MLP neurons of a small language model. Each row is named by its layer, matrix (gate and up: input weights) and neuron, and shows model dimensions 341-511. Each number is 500 + 25 x the weight over its row's rms, rounded and kept within 0 to 999. Numbers have three digits each. A neuron's up and down rows have the sign that makes its largest values positive.
A block is one neuron, or neurons of one layer that tend to fire together. Before each block is what it responds to, as a language model described it from the Wikipedia text at the highest values.

Responds to: Dotted abbreviation or initial pieces inside names, such as .C in F.C. and A.C., .S in U.S., .R in H.R., plus Jr after names; weaker on first name fragments.
L2.gate11:490482500490505475561550505488503503527493510534509512516509508487468525470438498510491487490521505507465464478520464451517479499491497548503453486437482481492483511471463511509483512479503463503462518485530472488480478512510507484529529495483456528487484506485469492516493511516477468496536491480504499506508509521492481500434504535489541515528533489529465492511456473508513526438527511482465511533501482554496520496562510523523500519487480499539524531470539474491477516510480489517489463469497525528489521503481
L2.up11:483500510513511514506524478470501478514529507554466500504524488475507487543489497508474491462503481507500503520527502475462451500498496481545439519477488444509549503497522525490511453486506508455521498562514491525493477506578509522457513483504485538508532495496530522529515506483516464475518502532508523471505482463548469485496540464520532470508478456461514495536534503495531491430448483522562486460497496518532468529523488520548514495503482490473486482488507501480548533517473485530551491522544517495494512530514
L2.gate273:503500514519534507511462514483500490501483467526521515511539513512511489489501518436500472492477560502509539552533509533492477537529508494506482485505500463503476505528446497478522480522471494465504499446475513462487510470498450479487517486506475513488472485510493530486528469509500465515536495494468547493545472480538548489508523501539520519521518441505494489492532494523495507439480476478531490492485502496486461536479497489467458485475547491501508507524513492520480502502486499464490474459469532478505471521508
L2.up273:511480458521521522518481547481525472464499509495511492514498509550488505526509493453532501478504485525498524491492522468489465526537494465502476470534530515463492522483471494444543511526527494505482493510487536471470527482515458453442511493563512479473536496463485484492530495483509522464430518491503488508490481471560509522513517505516503489534507496533506468515525483487503536501499510449521458493496565474480485506468501503434501483506502537541499509516503495492476504461512525510479483528504501474499486550500
L2.gate740:522482494515475508479471492454499517494511479517494511476455451529452479501502520516503513503508516556541520545518541507485498520504503485524494474494528490490493472504536530492434509465497491475483508533526516582506480521527443479481484493465460478536487511473486488538494466507490473527492478509499531456517471524480477527543533517511523491502510489526486505512497457509515547470507500515529458519515558493491488473537476461508501482488492506459491481492508506493539467483460491480481508500529495476493476545503
L2.up740:508537485507505454502492493507522478515508504452524517507513471493512509509526484490484511477506478446483488479484545480525483542482500524513524481489504519442476533543459509476493459516522522512533491487514503535497440479492510530507518499487539511464498515500527485500516515537523510509470479548476474459501527504554482512502514492513517476513496481507449493528493515483478528523494458483510509507540491534527500491538500526422505506501487462484509493435477486474509516523488501536515509515523466514524488508556
L2.gate1540:521497475479475521492488493491489483519492479509475511490491497560526487509484487540564515477526511461498522555448512499496497529499501511487486515457461506507501499466438527484489508525530493543437519491533497508513504492520477496523492465497516488479520490468513528566553523537538474487520485479524474534487485484465527534509504480498468488449522501485478438476515513507510510485485482520530483543509532510488502455508468473477496482515529495456484491486482510495496519504499501499485495493529495544499526468482
L2.up1540:500515505487457515498486514487494490469486484497497496494493515514543494502498517525520522467511504470501511545470501465519506542494512502495456521458460488538493515498477505496465489543540506540436516480567489479486487502542501494469509467481499483470535500500510511513570518525537514468520466477510476519488499496488527532513522500493505527440474500470483455482499486482485492470481504501489491526515539515465493458521462479459469480519501498482500482509494482496494504507491509513484500498531509535485524471474

Responds to: Nouns naming a person's kin or role, often completing a split word, e.g. cousin, son, wife, singer, lecturer, explorer, candidate.
L5.gate1391:500470494499498494494505523500555482517505523524514510503477498483496478504483470514498514512516496522536524506536499507466495515504520483466499526521521491500504495476503526485540457502465519510449468496516498508488503475521493492468517482511483476504513455529472503551518501525538462485490473477451530476552512488544490474488517498486509476510498466523517509471503516505503487524487492465499506454474538528538537500503461497492490496484538475528497545482527493484468510492546473523445447462514555483446450544458
L5.up1391:536484499483494501507474498470508526508514514478504450492506456520464495482509495493526468497473446518503475467510471492441550490471509484503555496537484501518510497481486491487503512437541486478492527453546492514506519504512473511502534533527539496512481447514513508496520471528534539541492501501477573477512531510531494457498448474496485519535478497510469503482478500496527489500518504513468543466521522521525487451529505576490494491520491501487478534477495508487501515516504511495451501455459549519486459491504

Responds to: Tokens in sports results and career summaries, mainly Quarter before -finals and draw after a score, plus scattered word-initial pieces like post, pre, build.
L2.gate421:489478432495505515484541485502453499445464461522515470497533463510467524510471504514515504501498479517497526521507504519518471479470501520451444506510480493517500498465511525529490497479508523473516484504454493499493534504473501531489504507495443502489475483519485496539537532441496511475502503464502572488520491492498489510509491503550492487476484491513518544510500514473524459482510493495530553503524515527505543455529488490502525476523529487495554478566477467527468516497542490487480489528516453464490508516501
L2.up421:472525454454458490500491497487500477482529467504550507491520502494475467540490493450521513528531474532445516522517490515518486482504485507469508490513488547487468563482471507455474456519487484511477506470479516457497548479455495497484518505499477502505498481497520484506495504476512496511512472489493525517496530537518524466506483499489481507535510487498550541553486489543529475517486480474484508510498495516486495504470523481490473484571535462487489495444558494496479528506500493538494512490453484453454479505527
L2.gate1272:507524491532534493538523524484565484482554460474528498465515474509491482529480517457554489498455515482508524505523528486480490470497485498497468516521481499493487507489467546525510535501445532477528494530502490527483459504518511479479484492506520483502504492562521528464511478487483508525484497511440458511465492489499502508573495528532518494483481501504527479465503514496540539464464479493505482462481488518483526510479497473528498528527532496460487470521490483493455492521445511468518457541478508517474552475539
L2.up1272:487484473514483472496452495503544422491497465486511530493526514500535510500514505495503554520531517539506465492480477533508508475516479504489498503520493521480493517488465552440494480503471450496489549452495461522505478495471525523480493491532478481464504493507502509489532495546497536422505488501477500503547499470496448477497498535491514486510464495468477506552510494488466529510517468508535480535480492513505497530525449484508522503470539513494540510515501465519460481485478489503582505506517491522491480512505
L2.gate1759:504485482520539527526490495474505519484486496485516559496492527500458521483470509483482468469454562497483514503463474532482488468493479505473467508553459458470541488455500443487488520508545488468480522499520477476462496496476489530534478494513496466510492486457472468509506475532472456502494485475519505443486472485482460466526452501525502477527525537501492498459514495460493505476466544512515467497515515470509470445469474488502520496501538519484497471553488514490486493507489528493499509463490471509507475494512
L2.up1759:480522478539514519520493487485500537519506478508502562504458508496475483493478504488488493475530525500497552529474483528482512515479510464485453514485484507471505499472490480508483495470503501485528499473494522487461489506482500492493471461516504471483497509470480484483532498535492509506520512481526499500539479490478476438511455485480533489527524499510483489479489501466520505478496513530507484475503525484524476430482464521517460510499482507480490506599492503481490527498499508513505506474476446487517507519532
L2.gate1840:532517515487469535493466545478477497522468464513444478479442502472492520522506483518518523549525492512483514505470491515537475504483469524504488520488517524492499527525480474571479488496503485516497506487498518483483528499486474498509513504459507519476508470487483507534543541498457459546498489478548499492499562447520528494515504508478498497488496507517473505455490501494522505544518502482446514515521486496509500491531496491506511524476545512474484501555499483476498503512521517480464511545445483534501521513524
L2.up1840:491500482512446466485460512496496542489515534472480470509519494486485531499512466486497485526503488512512454549458540488499471496481477537458469555489484509534462517506522512525509479470494530494453530509532532476532465517452545501489485461431520522555503486478500495477544508518475501510461481460553561483485477459525469527506466476518517505503507514506501447532505479510506482504509500496490530537545498503523528472497531500498483514481539512463438514526491514505522492501524464464498508511528479508494519507508

Responds to: Fires on tokens inside a predictable span: table pipes and digits in sports results (2010 Guangzhou |, 1:58), "the" before event nouns, mid-word pieces (Great Y-arm-outh, g-ymn-asium).
L5.gate889:524455499501488499506470503528466505512515502543500485506517514534488526512457489518487519493485528485479497474500501484478516464492494533506519511432498498513488518479523498507493512484476481507505432454537448520505498519477494479502454521457506543542497509525462499491497492535464455510500459522525455468500479515531508510503519525461490456538500523538515486488466503487532551484527491543515476425554537475498478500493487483505519498496512466483467495498464496488509534514501486514485464520507471502458459476521
L5.up889:506484502531478506543470523505477468521510516508505505457477516477493494470524470532491543519493536473461472464537502495503505500498539494476522502474524518526494532471526453508510512488492505497487447533543465513494508492497492501537447506525531496540504485547453461495532515534533455486513483496528508526506495519481494532523473508496474494452440496496488508480491505465515503492499548479497477492490510498496540529490481473497529469522420465535493499483520480520489454489525463509480474489509521518536513508509

Responds to: Tokens inside or just before the name of an organization, club or company, such as D.C, company, IF/CF, joined, signed, owned by.
L5.gate1742:488489462498499555466512470501479483476504454496546496463467486485479514495509503484518483486453541485488514526495567496506474523497442501503513521514498492519508545508499505486511500536524502463468512538543456499513486466507511479485524506496526459495512501477566494521499478481508519516486480542501497517524456495510518494480482524478451529507455504477510474513492531488493485478486500519521461521541485505485474470461469520494508479439522499515570518516507480494450517519504513549475527510491472522514493514540
L5.up1742:497532474503538484502499543507531495503482502501520530491485495485511464505489460510515505499500490520524515466472488436507509506485477495479470508528544498451469492479502490488516540498488506481516499475524515480513502471557459483489523480503491524481501555511528521525493484433491484491508509519501468491478499527511517513469525518493520550532506505531501529469510469493518464507518476507541456496487546499472478520491491476517427535512479495481511524514485501484491539451516529531507456486509563503512497522558

Responds to: Cell separators, ordinals and placings in athletes' results and medal tables, such as |, first, 7th, decimals in times; also scattered name fragments.
L2.gate252:541460457504448507469531520469520565487504524474441499490511498528524481516512460487479451495508518483471532509523532493450502450496482500509494493475539493494485511507480499533505506522493507540532516529486509470501529482510490480474502489514509468474510488546497520494447498508488492490516489495501517478510520444513497523509545515433517482537528535553480522469468499510518519507471496498458477507510501497499473511489473458504524531479441480515467486503497517432498460515491541501511487518485540524497494543485
L2.up252:507493521511476498489461519532471454536533487520481511469536497493532485498540509501487503483503513483515492490544493505526496520429486501454509501503479485477465501474520487543508511482486544487489499488493471510488499521509485505508500493488510450483455499533499516504434497502512484500523522483508506522446522491511484488442512528492497472485509503525490476540491487512498480464531508493503528480462460518494437474507548504550467499517514518471518563503507498500489533534506514493505508481501472483547519470519
L2.gate1302:518478517530475512471467528516495506514503470532493498503499509504475499531499499505524475514459490491471482524516478495460542526504497481519510533449475448531495488498485479507532530520518495497526497511492528494500491496511484469498466485498453495502515522509507534505501454492491463509514493477532525511535559496492494482547504512489531547468516503534464490488499478501485476506518533469500518488497528481475471522495512540515523464498513485480470494488506518465529476524519447495498558481505500478550497472505
L2.up1302:525458471499481544464463482478508496470519444508505509534557491466517496513488498502526512522465533480486480580483517454479442489507480469520520525442518484493481472495578524513466515477470510507513540490497492506487555473513544521530450540513507518484519476483495516512527457504476474537480492484495509504490519510509502477498433520508501509496488513524514512498479488517464495499545487487515520485508509550500477532499495555524490498453486506474480492481518490514517526507473518518524490498491492508482513498483
L2.gate1985:538476484520461553498483506509504465545507476508501536558543508602453478519483504471483532491472496518474513490511526490456464523510512472501472502467485497492527493442530526515515449508472497480504492504487565539491512510501507489488510498497503477514488513512467558498545489505491511493511520516526511509483519540476497509543529536519531529538505533541536485478514480499509545504514538511471537522491531516489467517499531510512496464516478493506529450522501471500450477487566483506506500505505516518529480518504
L2.up1985:501485499525538526482499445479508483523460474558536512504474555525495500498470500536496465519518500502522456504498496477454516518520535499482530471473469465503508515441485521535492503527468530526537483492481477547499528504544536487538500499516487479498488491515522507508537515534444475528520507552547535523424528587474485562487452544489523547561452518502520499511482495498487487490492527565466466480515520498486499510506491508500529491502503505470491503517475498488480484525520470490482455498519527526527482490487
L2.gate2026:504473474483491522503511495494482489507537494484555468452476484555506470550508514490494520492507535504467524530491478531464478493522526490477443472522517506470569504498470511486479491504503496506507517516480500494464489499465494543484516483545440484455459466503505522486535485465507494500497490502482527484494536469481476479537496516502461486481510522551495471504518503503469533517532558454504515514484525450483499505512537497515502524476443502521477463467507496501482445537522517493507518531492517514487473515481
L2.up2026:529485504513519523480486496527476504514547510514489502510490515525476482561513509494488519488471521487504456487508479501502496473495492510479490524551485473517539508482512509445472494471494498483508523509487515482494515510487464520499520538524474502433479461533476556501505489478511494512510519482480534506524530480484487494512509489488492512506485523515482531525495507473498506504522538476549502501506500450526483508511521522494515538458465530491495497493490492492492462530537525516517503481502523546440467533482

Responds to: Nouns for family members, relations and life events (mother, wife, daughter, born, personal life), usually after his/her in biographies or plot summaries.
L4.gate249:501496493527494518518521503495486510542481503514488512542532525503506535484485494555500500500477484461471520543533539487463513487488490517525509480519477499502489504481484499479496463447497464540490491528495538448478510460502482497448498517515473530501495470472532484513491463522516479569462546407500479497494448496466501516498502481512518473509504432519498484475524495486488527529456531504530487486478525503531483486489476537478571519525524502498516453541494539482468502566516508522505500491477477515508530505490
L4.up249:506499506478524496509442508472513514501497484481481517500516488443501486475498516528520548524535521543471460423456501504506480488524470499533466484490497504500542542494498475522500504483491484492509478524463553524483535519461492512509555471509486515472501495533493489497571500506492471498490538488498489537550511448513482513488476506518490520467486498516509535494494519477521547536498502518479477538470481496513469568533533453514528519526462476497526454523500527506510490512532469478505484456497518566479497536533
L4.gate669:494475500511506517505476495509555469546494524499485502524517498483447527492472482507504505535509496503460460568484481515501503473471522507521530517522512477515490482462508504507499494474507478507447521466485457458505533463518501519455493515491485520477482498496494513503543528519551500509442495509456514501580512531503491513510457557455508510521468508522465532487511485495468489510510485474487467541501504537525492450537502530479470521493529501475526518545541509501489465513532467497426436503501497527455507465481
L4.up669:506477477486534541496484524510523485489508530530527493495496515478487532524498546455477492532525515515507502528513462522469510478523504491493523503520504526494493488496468514518497506493490465516515505468470474475480553501504501507518543502511452488502469502530495514505495497559541481506433500524465527506509500481539508515516513516497492486556481537464511505500473499517503487446522493518494491502522530518532487470514490555480444528504527512500532502520512518529507460543547519473488432495457525505515476504480
L4.gate1124:516514517553494494477484545466495484510471486515518524517476498508532526540554524505528536481524531481458495499459474494506524503463489508503462518531479494487524534463455534481462463495516465466508485484492481508497492525502473509530505544494475520490500478509457509481542481517498473532472532463525521512490532487488554476483537534455556518500519506491526507476480503526523505479518471504451506515504553538471500467504495535506492467524470483489485507526490487505456456519542517480467475511488469494487492478489
L4.up1124:555498477522520533501500519480490500478496451507451476512457528520475464472514514487521508506493500501502510484494530569510484530490475494483504492526509475499495510527495499479496478451499561534523517520469509498497521494520462524499510490501562445485534481505466539509515486533488477499416503534474504469513503498491515527502526488513495495525487509450517491458489498509521485553519483472495481508508516494505458452490522561512519510525514528525516495505501469498490504478498471476487500473506492473496470543484
L4.gate1526:546481495502537458504507485461508546516459487496513478532499467496517528477479466529547497544483498473534504523479497574486548512554501486564485525502502535515516548462504535524489499503472483503507474514519538544503535488517463450482488512498531471482465524531523503507482516478512519504504493486509497532516500505504525490495512517504507521488505498508506525460501492513462537507488507474472541457527511475559481468536509485463558491500462435483519485491507490506498480489525461476471528508476504499475538501508
L4.up1526:517513511488559496468508539501522484483474502483493472492495484487491491483468499468521510479531483459524503544471520573493474493495496527504478512496486470486517511508515511494512521502496528491513536536487491491483514480499530500520507508490523450479514501526491491491508517510492491466525504552520537523498536499513476465517483505492502479492507439509435532504543503485465523530489487514509477482511528480510489493512477473485533450476487475471497487452454489528466490503484523507506489523471528495479507574506

Responds to: Tokens in biographical Wikipedia text: section-heading pieces (Coaching career, Biography==), the title "=" opening a new article, and kinship nouns like father, family, sister.
L2.gate302:522528492512500559452482483507513495516533492500488492493486530531470503524475489490527488484506477480491481522472476506487495509520523505532484509441503479523473482485501491521525495511462493479475520485516536505484529498500463546485474488482500507515496494541566499457492496519485548458443518453499497507525498503471483507515493511506491513474509472487475518495502494452524531554501482491510513487528505458516503478515472521503494504512515504497528536525485464493498522486495510483520491526416520491488484497501
L2.up302:503520481448477498504540480514481504480508493505503519499449490454489533500540468523503506536467524463492449530517503529471499496491501500497510497503501540479511518474478474460481494503505490510516522469495569520492511453563486490529517523485482449451470531453491488479504496500466525463474523513491501511529497448475423507485469497558480517505520479423477491505480484502493551498472502485478486464513504468485482484473490480437514509529492464514493550525504511512526563481489505472557488498477506491536479529526
L2.gate1411:489499486532530511493419535490536527507481497468500539481505508501516519482537529502490476455448463497489510517536499531449517506522517541503461494501509507478553510499527517535538503488465541480486506498511510474480505470484539523495536519448524524505510476478495498505495529503520503460529466523471521464474456524513546510541535488506465476471499524512542503471490499481458494498473488462477507499473495477528479512532494501512487521566470509447521531513524508453525471493512509492529500532559530492528482500524
L2.up1411:532493492494539461519529533457521467520481495535548478476503530473504509517526526498501562514537473503525571516494534482472559484467496466528507518515528538478490502475528487493509471485514500517497450493543551537507519468472477473510504482474508480541518484519510474512530508515521506474459465508485503499500535481499500464478499500472462486536480442468553479501558526535470488495507475501504538475500455522536526484484471524506520451485494524488505499489456520514503512545451518526521457511544508476480523476492
L2.gate1526:501508472486525483565530499559513524450547466478508534478506494494571514499473505461520497500479475476492479523497502510513503514508498507497502548520507516478497504543492517496514552515455530502526473507507516511494534540478502463483544484517527529517472440470493484517490482501515506528487476528551518454489525526510515482538505476488472503476533500483516498486494485484478536501494554488540446549526533537433503490534524464483478517475442493513475495519517500544488499471547488511518517500497482497454511427531
L2.up1526:480521494471481486531515486538505558522497476549522547501479548520548546519511509471497530504509491468489521502519524522527519503478486498486470497534458521502561461518524479487494496480501517503518493517511538543524532499460461524487525508512521474541495510489526518507467486512481554552469498503477445517537501495457504494536503460480481500464511482477555536489503502510482496493522520471495473512506494525471523437539491514458487500470471518470490514467435502498539503486474482478502478481475480480499522473524
L2.gate1628:544579509492484440459520519501464495475480508521516540463465465480510496539533525500547475528491448492515482474506493534506495515500518459520465485511509504481525493494493514538488508533529533516493502458517543484491507508520457485517509489520529482488513490493550501520518506488503487492506512457459508488503484484493491482467509528465523484550497545518501515461497483504522491497553478470438489444461536492486482532509534488511518500544506472529522507523466506488487502478483501477525507471484537521494546549513
L2.up1628:452493477486525545524478602528499525493493491510506521499488526555521525499467526496507514467476463450466484510525518499459444505499503492463507533524497529527491496492485521536479491500494509549516527457584526461493478523499517491528501522507513497521485552483521518522497494513502515479524480459519510487495511508532503490462478509490501450482537430512496507479518485510512494531521531480506493534479471438520483521483527542503493520491507498503524512495496536495526491479508527497523484453489532486494477437466

Responds to: Mainly the word-initial piece inter/Inter (interchange, interval, interface); also opening parentheses, year stems like 201/198, and line breaks in lists.
L5.gate1229:521472506516541521512509486475517473521516528492496484534498497488481493502484496517518477490546502540523485527450490489477495486502513503492559517507540508493510511541520518506424517558481517493502513479523527501498495510521489462520499524548535487480515468516479510505504476531473483521506466474512513499491520502518493543501499512516503485513490481520522528465480503482538465463497552538522487515510468500473500476501546523469483519481420475468479538471533533466480510488583516475521552544513506530461522506479
L5.up1229:506468519514518493508484480504488503492520490488525505527492539496493495498456509530506498494492515543522513521441498470550514514471502526523482458471552492488513524522476516471492522476482497488454515507500493499471494505501495509499491504494475473471512484483473475478519469487473497501514509468514517529472559512520488506486484502512517559495491521487533516449504486472555475479513536519478461514491481510510490479469491500508536479479489542475504545464495513508475520525534470474514512493530498550489482463510

Responds to: Final digit of four-digit years split as 199|9 or 201|6, in sports results, discographies and biographies, e.g., 200'8', 195'0'.
L4.gate4:495508486532517526510495496538482543498503488495494478505487529532500487476535490494509487515474472545499490479521517544478482511513520521460512515510539460491477509527537509507520486517507503508547485534489485520535541511554491522506512511491508518481482532453524526510534487503523502509496504480488482462567503457481499518497527500509478503521492461551536551454497501457484531512474529515506446475484499509496512490480552522538521486507536501521491501488525538489498535501514533511483469497502455461525511487507
L4.up4:460558509502469497487477531472516481513516493554493525508539514499526494507487514469512491534484503445499506515484521467531469496476511503513495496501482498496522507517500499494471495501492522570484476525477492507473486496507488516509514467524467435504496484475464515503471505537452503504467545518500514453478502462512469508512482484498482494517496478512568522496493524532536530490530485484476532498514492506509508532513525544463517526485539536521537465522439488520510535541526443527475538475525508516470466500482
L4.gate47:555488473512521504475519480531474505513529515475505553481519498517528487533517542517565464521535494492481521492561502501493478521498507524493458523486540543499528500472486506500471513455477480500506465559508493518478539488504525514493519539520481518480477529503506477474528470498533505516479510475481527505532483473505470519488444528497544526454517487503503474519521506502517503523501486542430495483499519510484493475480496487520540555513507554493505460547498541499546486510530562497472530494476491506508500534502
L4.up47:513520469536507465512535487503539536540524493488495538480521553533508497492458467516483478533461472530503562490442482495530492500476537524511431497509512516481463472497516490501513507485498515534464510484497506471534512519495507498504482494536475451504473507507537517490465488523470515483469482515492552479529517473495487472521486495537533523509485497505531442506522502432485514546541516464476472494512475505487505502479526495488504498499477508466492516528504552468523546502495489511483493486503560509486525512476
L4.gate522:508491491494493455477481480481483481468460503518472475485545514530499461553511489475527517523495536490566541491480486536526521517505529458529535509503518551509521505457479460498506509484526513492459503509480524471472454528488487467495484555502483481510512513515503523508462488554507524521483500494505506526509550486505491527526433497519508465478525490553460535542518518498505493487462526506529480499464484525468530502491478524513500490506480558505493473523532521533489491512492490483492532528493516478526508504521
L4.up522:542490516496505468505461509507496505482510472524489525485518491507509455517477490518502471525504502528488524518473502501505530514519513484523489513501527456514496459503501528505520516483503502423504492484453539486488530504471508494527537475514510563507466518526507528521481466502516505504463504506438502463510501463453480509498457498489509512551514493483499473512528504476492490507505508508477491520487466512456529486538480510516509518505518538489517501502499533525487500514530493467520555524482510465514434476500
L4.gate1572:540491547514478546487501512491524431502533530526489535454525520495544523469464542466506467544503473525519517499486493513508507559468500526501538468478541465490472525453490490492565483541516498497507456493508502512515474528494500491500494517541449470487493499451504520442483552535524492527475462490542484463502507493463534495460501533521500451437477431479511508493543508530501433511521485489514520501510526502523528475549525558534459506494519484505522445534511498514531499502518494496462526504473492489506494507492
L4.up1572:510516532458487518511543533481483560484511508509481474514465480513522482515475463488488458505509489514527511519496469486520507461500501442513501510496496525480513578497503538506472506519465520476527547497544492510491511506521474549487495499515544541483463510503559501529507476498492525500472502459529490438536490439490459525498499467515462524525464481518519506480468493519478488500486495501514482548516473487482494492528457440476498469518489507511488464523491536512489423506492546498484525536479513464479500523499